Weights of a small GPT-style language model, trained from scratch on English Wikipedia: MLP 1024 GELU.
MLP neurons of a small language model. Each row is named by its layer, matrix (up: input weights; down: output weights) and neuron, and shows model dimensions 0-255. Each number is 128 + 24 x the weight over its row's rms, rounded and kept within 0 to 255. Numbers have three digits each.
After each neuron's rows, "fires after" lists the tokens most often just before its 100 highest values on Wikipedia text that the model never trained on.

L3.up637:143150150137130089110122152104102143101119134132142120132124145133125137108094159083137135101088116170139108133125120120112106091115109144187105139108130172133126110110100087132153109123120078114134121155157113158125106130088127141096144161183128119149123120138128146119096166113143132078113159157124113119116126170120148139097136105125144117145101136122139131177144115134116132120102172128120131122134104093103106157112127106147140120109120147084110156135155129110132137119143140163112113139162135147166150141149139141079171114155208167110133137098108183148166108112135112130051114156121119123137110140107135092106157143157172067144099137124135141145135106129141138099070098105118115156100143145158185104155144164150138145121076099133129109127185144140104127155171122
L3.down637:140175144116140124126124135126141115127081168114158181139118085111095068165144112135122136143166121105154179136082120167137120113105107133123095146095132150148145139131120150139099115114144157100126109115116084085152152143139154120129129087117161113112162183119180120110145094147129140121126113092111138084106113100124120163143156145141133133104160116123142104114149169130123093139132141111110149101138119087111116124182165111113132138118108096141148107122092155118124148169122154192121115123106165134153137109116139160160116125136118110103106136133135127125148157107114115157113167125101113133068157156120043139081115111131118132150127140161132085138152154131075134079099135136143119150138098117138128109131074090149143143120150132112169134161154093104128141111109155
fires after: " K", " B", " G", " D", " b", " H"

L3.up714:128137098121154158140132126123147080166153147128131135140164144138140126133110111113116116115121151098163089138099130134076122113097121103193146131092114119141120087155164138140181117120146145107109108149138086123143111154138123161138144121129159184132109095155126110133089087139144089106088142115115111166104145134138109132138112128138155120150138144106160128118068140138104076119140172122120143111109121133149104151159142138107104135128131152149151142134153119092127087160097128160103104108115128145131165103083123141110119093123133112128178132138131136071101102134182091100130125137147128110096151102151168093156108120164114130128154066081094152148144121084139133123118089116134183128114133130119152111189141148103129164120154174106126095138155157105124108120134172
L3.down714:140135129137065112160128145138073129149131123172109164130178142127092088112119086110159134093120123149083107185071137132170142116085099113175141120149123115107119143128135121178124092123120128129132161108175096105089163100144156088091133154094125157137170134118097096161115150084158129114171142135122086127158159113121147110172141140101127109112126110126140147086133101175133093106169154130122118104155159125138150160140115120134123107130127123135107083153111103117104125138099146118104169096132080120148158122100159122171129143149133130118107167162141090143160141103123117145101119129120134143140118114139115127105126128088120118154105098124143112131129114133169126125167120129148131168121173133117152117127172143134147102108101084126157144156126100140138156167112099
fires after: " ", "ed", " B", " D", " N", " win"

L7.up548:139149166140168133133083149108133103138137145165131127061097136100106104119087136113097137129155161176099136135117114098118108105112112122108109130127128131141144114136104112184103124124148125094155103109151138106100104088109161138193109087110149145085090149112125108173095105147143125168141143137138102158108131122115121133114121112156090123144138120103120157156147116122131129138129167121121126120092133132131142166170120143161115150136139123156120134151126130136113165130140139125173087161120100154161098165185091161103175091125142084110164126118101141094112116114108158120148089141112127098142148133139144145100107115130174092096112132165114127171130105145116068155105130142158152130097073113127137168115113113131145108116141155106128161150147102139111138061117157
L7.down548:141146177108136150095101173142178140144080119127108135139127142135132109143124143166166121129122144119101122131100049136151145153094144115111119117154162128143109078142125122066117086142153128107083102158157134139078106126137120098140130144116150125139128154130133133133150120145113093132134107150142147102120156113132143087115134127125094080140078169140148107156149161137171055158127165104105125112114149116147144183110129130113112115136138071143125089134125106132078169152098109120123120171127142139121180133110155150162118091128163104145172132126084121137092120116139143107150147142129087167097101151123139196142103097127118134130118181133150106141153159141121131132126156135119149141120125117121112116081149153116108135155119104107109135132121097103139153120104120
fires after: " |", " the", " of", " p", ":", ","

L4.up418:150165168118094096151134107113159128150170109087118112139107158114165102125091156108129117133119114157148137179125130142157112122132127096128093137128139153132128112143152101136148115073144095088135148127136114121142119153134100142149118168119118055137127138118097133144121117128127083118098136132093110136180176133103144132089079104138162133114139125103144084157138129205130161121126170162102121113094141098166068170111153132150124122086088136099140145144132129094150121166102121133136126126175165153156111124115142141103118120092131170164138146138110164147138123125163075128055136116102143082132134135124116140147121106178115073102136149103161147126118108119120138114106128175145110126123097153132148118118126120127095134108131150130151134154135141125106101141155129
L4.down418:109141114171096141167111119134105125089160171116142154137139127121113124112125140133122151146123116138140137130115108113115095135127119114135117126096149162105119121082130139115172180150151114088108102115090111128174135144138121143084150124123134127158094165125148167108119169156133143110091156130150131142134100138123133122095163148149100145133149113117135095110087148122098142134108106149139095126128144136119157128174184116139131109142104145131118107136121100135127085109170086169182091119117157133133124133146122091118140095136109103147126090094119113179135114107135115110123172127112134140095148140146118154138062158117158148132169136143175098135114150113128100137128132187131112148152120108155084123059104125081198123181107100134127101093109082124126170121149099
fires after: " K", "ic", "K", "ung", "ac", " G"

L6.up946:152118114113131136152120146109134113152130148135097164098151142144118136136117121130126123173104120150105126112087115107093100127118119073114166136117108142138109123087155150178124107113135148145116152131111121139103139132133133131161143119141161141124119140146111097173121101170110125136162135138110168122108173144115112107123124128096145114097123131094113114127110134163117095095151135092135119106101170125085200158172107110118102091160128163164089172132152119113147062196113087129164126098095071137164147126158143144129126125146140143121108106141100146114137151079156139111131102131131175108198149140144191137129104086086147117123127107086145112120117160130118123146097097159157124078109144128098122159144128138179121148134143151111115123109161124130111115131142141
L6.down946:130124110174115154104131111128153142114118102122137132120096142152113131137156115109110078149126144147101125132104098115145145115120148130160133132132192092096140145100126127080121100120131123134123138173129135145129096164113123138119171146121151096134087153162154143131116132131147148129116124088135119125163131174128107165151079135095111096135148092148161121118104102117133123128104096151130126101172128166187051138088119150116156103156136099101153126101138105137095136160097143102175133122123097102078129089108134176103131112085188134125130140128159158134117154129162123138125147072161147093115191117111100143137138130108157134118133108156161112162138139148161155128114119084093112113133105150123142103139146102093133125148142140132100168152176076123138106136150130
fires after: " s", " int", " c", " At", " in"

L7.up1020:138163097148116085106114139106117138135144117142130125115167139105145169121124132080132067122103137149130082142115131102104144110098075132145134085126127166134101135115134122144077128138183132068118124144131126155089158113144138148128113137170122148107113120122087126127107131110148107114131147133127137157084119105146115116146175079150138134155172128134135109139125090175144097134094180112057122102112147139116144199123138148127102104147103129151102159156129130141143101138130118137104165124108168129151156115160173143110139118128158133102165101122116137061144108099148105106123126164131177122136150161133123129154158132170151112130102112095135145156135178088168117114109117114152162159101166133169140102144132132126125100103137099122173140106121134111148117112119113
L7.down1020:139173119171133132145150160106115140177144099130126152160158106100109113115106115150079111131125110119140111132134144181111136097097120171121128155131118126123091138172145109094113153083150134090093111130140136106067139104124160105106126107108147130136146116120146134122132125079152116132085171116139110105160154159139106136127163127172149106126122105119112124129133116131130149103144118148082143129149166101144155121151138120108161152145103137150134107105101166133130124126130095097119124173145142144131134129104123157116089187114141163156092132125116100146184121165136145135145149125164167186151118178076112130117130137136132076135124139155132145162118124138161145132069115095107130105100144112113101108086104191129132113120125139128077132102111098124062094125139137
fires after: " G", " O", " W", " B", " D", " "

L4.up577:141159132153131087139153113133109161138157135118117133159136138143138087090097094103198085136105128127097133134098152134125142082140116116186141174102120151091125102114151141139109147131159132092157112143189086130124150134143137120123145163170116096140109115143126112114103135148137125118139118119108126116128168083158126140098130067125149146160153130109133170126118126107138165151156119098120099129134101118106096182148164131125117143103077154090093126143070116137158115141142112141123127144130141130185098119108116139164119082112141118111134109133141164108149114111126156105099119142133148093171076154145121129147170130160073092133120167111132124137133151129137144160145120094127117129114167129121161079158124111130116134123115110086120093145203119142141117131157114
L4.down577:084152131108066154107086150122112122109136188114089100154142124103105099162134159116096176149163107142133133128152118139131111133173163167132132117097182147124163155140189111118156102141101131147077129134114157106168112147129113087119116168110146105128133114155152133087150143115135104116116100161141146108072114126138109116125146151163109119082060152116169147100154117112123135107121148118111113151126111130130148111117166084092172177132155120150144166098140127141110121079134142125120091119158141159123089105132095101113111101167084098135103146117163124112157105146190116072106134148145112157110119140109099155109151157133113126123160162124135130119138102122111127120135130125129121116130132173160153136153137142086156110126118126105126119120112122118133130138135133
fires after: " Y", "h", " J", " B", " H", " And"

L3.up29:145157094148149149115133145117125125134135111105095124131129146113152097119112149081128073122138107133124110123155173144099112102124107130105131133117108176181111084105163129133093160113144125116127171169155107151126153162095114140119172132133126132154154105109128096158112143106147140120118100109082154151084139139077096121130130114150092146140153126168139142093141120142104100120144147130102080121122099112121098153151165087128104133106113127146065167143172097121133117113135151147103131137143216146119147141167138119108129092172111124170172148099131158098130091104129112085111141136094163135136170155169173091152127131157097125148121095099144145155123115094106141105121117155173155126134136127123125124164114107097150128142122146119136111133101141078135106140136146
L3.down29:106136102144111123151112159133101084158134093148124145120132138115133148141141119155072115123042161153129101136091124104174127138087099147174109122145158116117092119138139139130158095091138127111111116166168158121087140119171101092094138114140105140154137156158135135143115130070115125123142163170133135132118106178120122126122117137119141083151145115145158140154106103162152121125119119138166185129131124107133138117130075141066143107125135118121141120126075124133157122141136144158153141127114088156123164150134100117143113173117145147152117154150130112130166104112149063136112122155111154108108147133125103100095143166112128140132098181117148102139157129180149149130090101148139101130116108152083137110127167136143144140121125089091136135138145091133082115106154099
fires after: " D", " d", "D", " J", " B", " P"

L7.up259:166127087176183154103170122095153123124107125117131098142144133116127134175077090148087121197081116119103112131144130146095119139122104123103119117154061145116150154119142140137115092105171123117116108155145114173126164172142114121129129128131147119112111120132169097122080127168127135149123105117128149139131104118112117150143118117115101153107132128118110142113114156142138119108077155130148127165123118134061111152116117110153085161124105157142134121135079114135137092111131166168099120143134124143122099110101099187124126150119105134147123173171087124098124147148126135093112102110143115094099158130144150130127112199149132120087144123112121117150136113123081133131109131177145155139123126164105165151139104142151141137135124180116088128124140121144118095138188114
L7.down259:062117137144133106138095106131148133107131114129117147127145081091119154130160133086158128072143126134114148149130099133158136122157109113160162147127156173141145155169177131103135128139098080147135112123131135154141129140147123128129142153132062121115128125131094129105144117124143100141096129137111130160152127124118140148088117157122125142107149144111161167122124158097129108166116121153131100104108192139149149158124096143108112098133155107110136151121161124108119112123144089162173080140103131135121103117156115092121106141104126136169152168149158109147105140107132117142137109152153109157149154153145173128162132136120130075120079108157115083140141136072171158178159161123114139111112086073132104146119140094124108071161085114129141111106092101097120101142112112
fires after: "\n", ",", "1", " in", "on"

L6.up447:095169129111076130138137191100135142092100148117151107150118151096120113172110149122123083181119117139116086148074140086169118116138134128111155129161122154134128148095117151152143121164125133122083127127119123120114163146173129129129105142133163127126153104146113110154107125127146134102111122132107146119108164142128057091127115110113136130090149108122117154137089154127099099154114152134126127098118126177120130162148128157131102100142162136156149117119157140111126096126087120110198145142146135110123151137156198113143116149167126126158124133141085131154158142112142113109117147140150127136176097155137128135127094114101142079123176100116150112111141147133150137126074160070156106080126143103111134148111174140146168168100137124106075136121148147113133126125106119
L6.down447:136139145096136090126094106104158119113156139139115170135103139150147091157152126124124117150110111156149149101130137152128164162134127150120122141122113124121091143107137137151142118116128118193135183134153095141168108113138140129164124139102135105133162115079130113110130148099153102094109092132107131112168136148089124156137137140089136116136146146123149122195190169110161066076095086097134156124116129117135120119106164138111149128152093141102073160123138107117146124123148139135126113166064108127138082119128130118138092152128175152125099148132108145101104157106116126177157085081112145097129164116112122096151160169126088134134129123151142098130135158152120127095168115130128148111138116137113141122162113093157112138130130151099130090085134104080125134157094152
fires after: " un", " in", " dis", " s", " ", "-"

L11.up892:120076113151080145099115137107130144110145140175152136141146102127096126131141122093094121147128119120117154129143151138104107128120136092132122110118165178138135115166146129121129116131167158063098115123159083145130108156159184103203127120113135082120099161169144104152086108115106144109129124182100102151139122119139120137116123125139102123115125148105156105145127131132108116117082137143166099108117106127125086136134120077143111122137106156119102101113103103130195132123110164156141110106162105136146090140145147168163148104121151123146147120147073120099168095112121149134134141163110156122126111164104120124115128134151129092121081132137112113133142128116122088121158160112127145117097118130106121187201130180110164095116123163156126151150154133166127109109132127
L11.down892:097141192140120142124121148136120109137111109113153131129175090117084114154172134120110114118146131130098164103102126106109149171102163088136117129143157107145097144134165134164135120150119130147119125128107132123129120118141104121101094137063123104129112139131114103109124158106131148132075117130100113144135148130103053116140131166119142170099122162097112138078179132139135177133159121147124133095106164153122142155143154144136106094143141067154131132110152148155129137110091146126162067127159144145133147121145170167130142113140110087106121124139115114144149133106117116118105103144104128153139141129123150144140136060135089147140123146161097093086178173104085083145145135159145130139125139119151112134085112137181141096149145126126139145145100122091144135076156106
fires after: "1", ",", " B", " /", " |", " J"

L3.up545:120132133111125087165139135125134117155136132139166094110118126102124143101099161082123097103132155167091125161146133104127096103133105129157151166113119142095130128143123161122103127144120131148139125147116085138103136169091109152141149172096116115151114114103121138184137137104159129130114150122091096151106205146155107139111144117109169111131144145155151127117127120163125063111132134127145139133106115091141122110122105162148137115108103103118108113118139130124141091106121129104119147130102108145132147107140083195121109106145128144117137121115136171133115141061126098097102123159148125102075133103116125059149112124154119175116085158103130179159113140152096140118121084170170146180102149144145135097115159139114108098127157123098133115124183134144108119179140142
L3.down545:125144092116130102098112111107112124151124132137130129097117113140136146114159154137083171113133105092164086108143114152136124140149115125137118121137143134131128113139079092132135129145142164118114135104130129115136128135097155097119117176110189168139114113169112132123110123171122125109126142172144126123084102140110123133137146166138128134126135116143136094142135149155104093134098110148054181110096146145118134094153161100088197158127167135147165122162164131167149151161171128147114091091122142146118100100127133137099106137122140106160107101084102156129107127142133114162167175100093113072113140131092145102094132134152172138052158141139117126123141135142177137137137108103131143128158103121151151137154087112151170137087128114124129155120092100116136094101119119
fires after: " E", " T", " B", " G", " S", " W"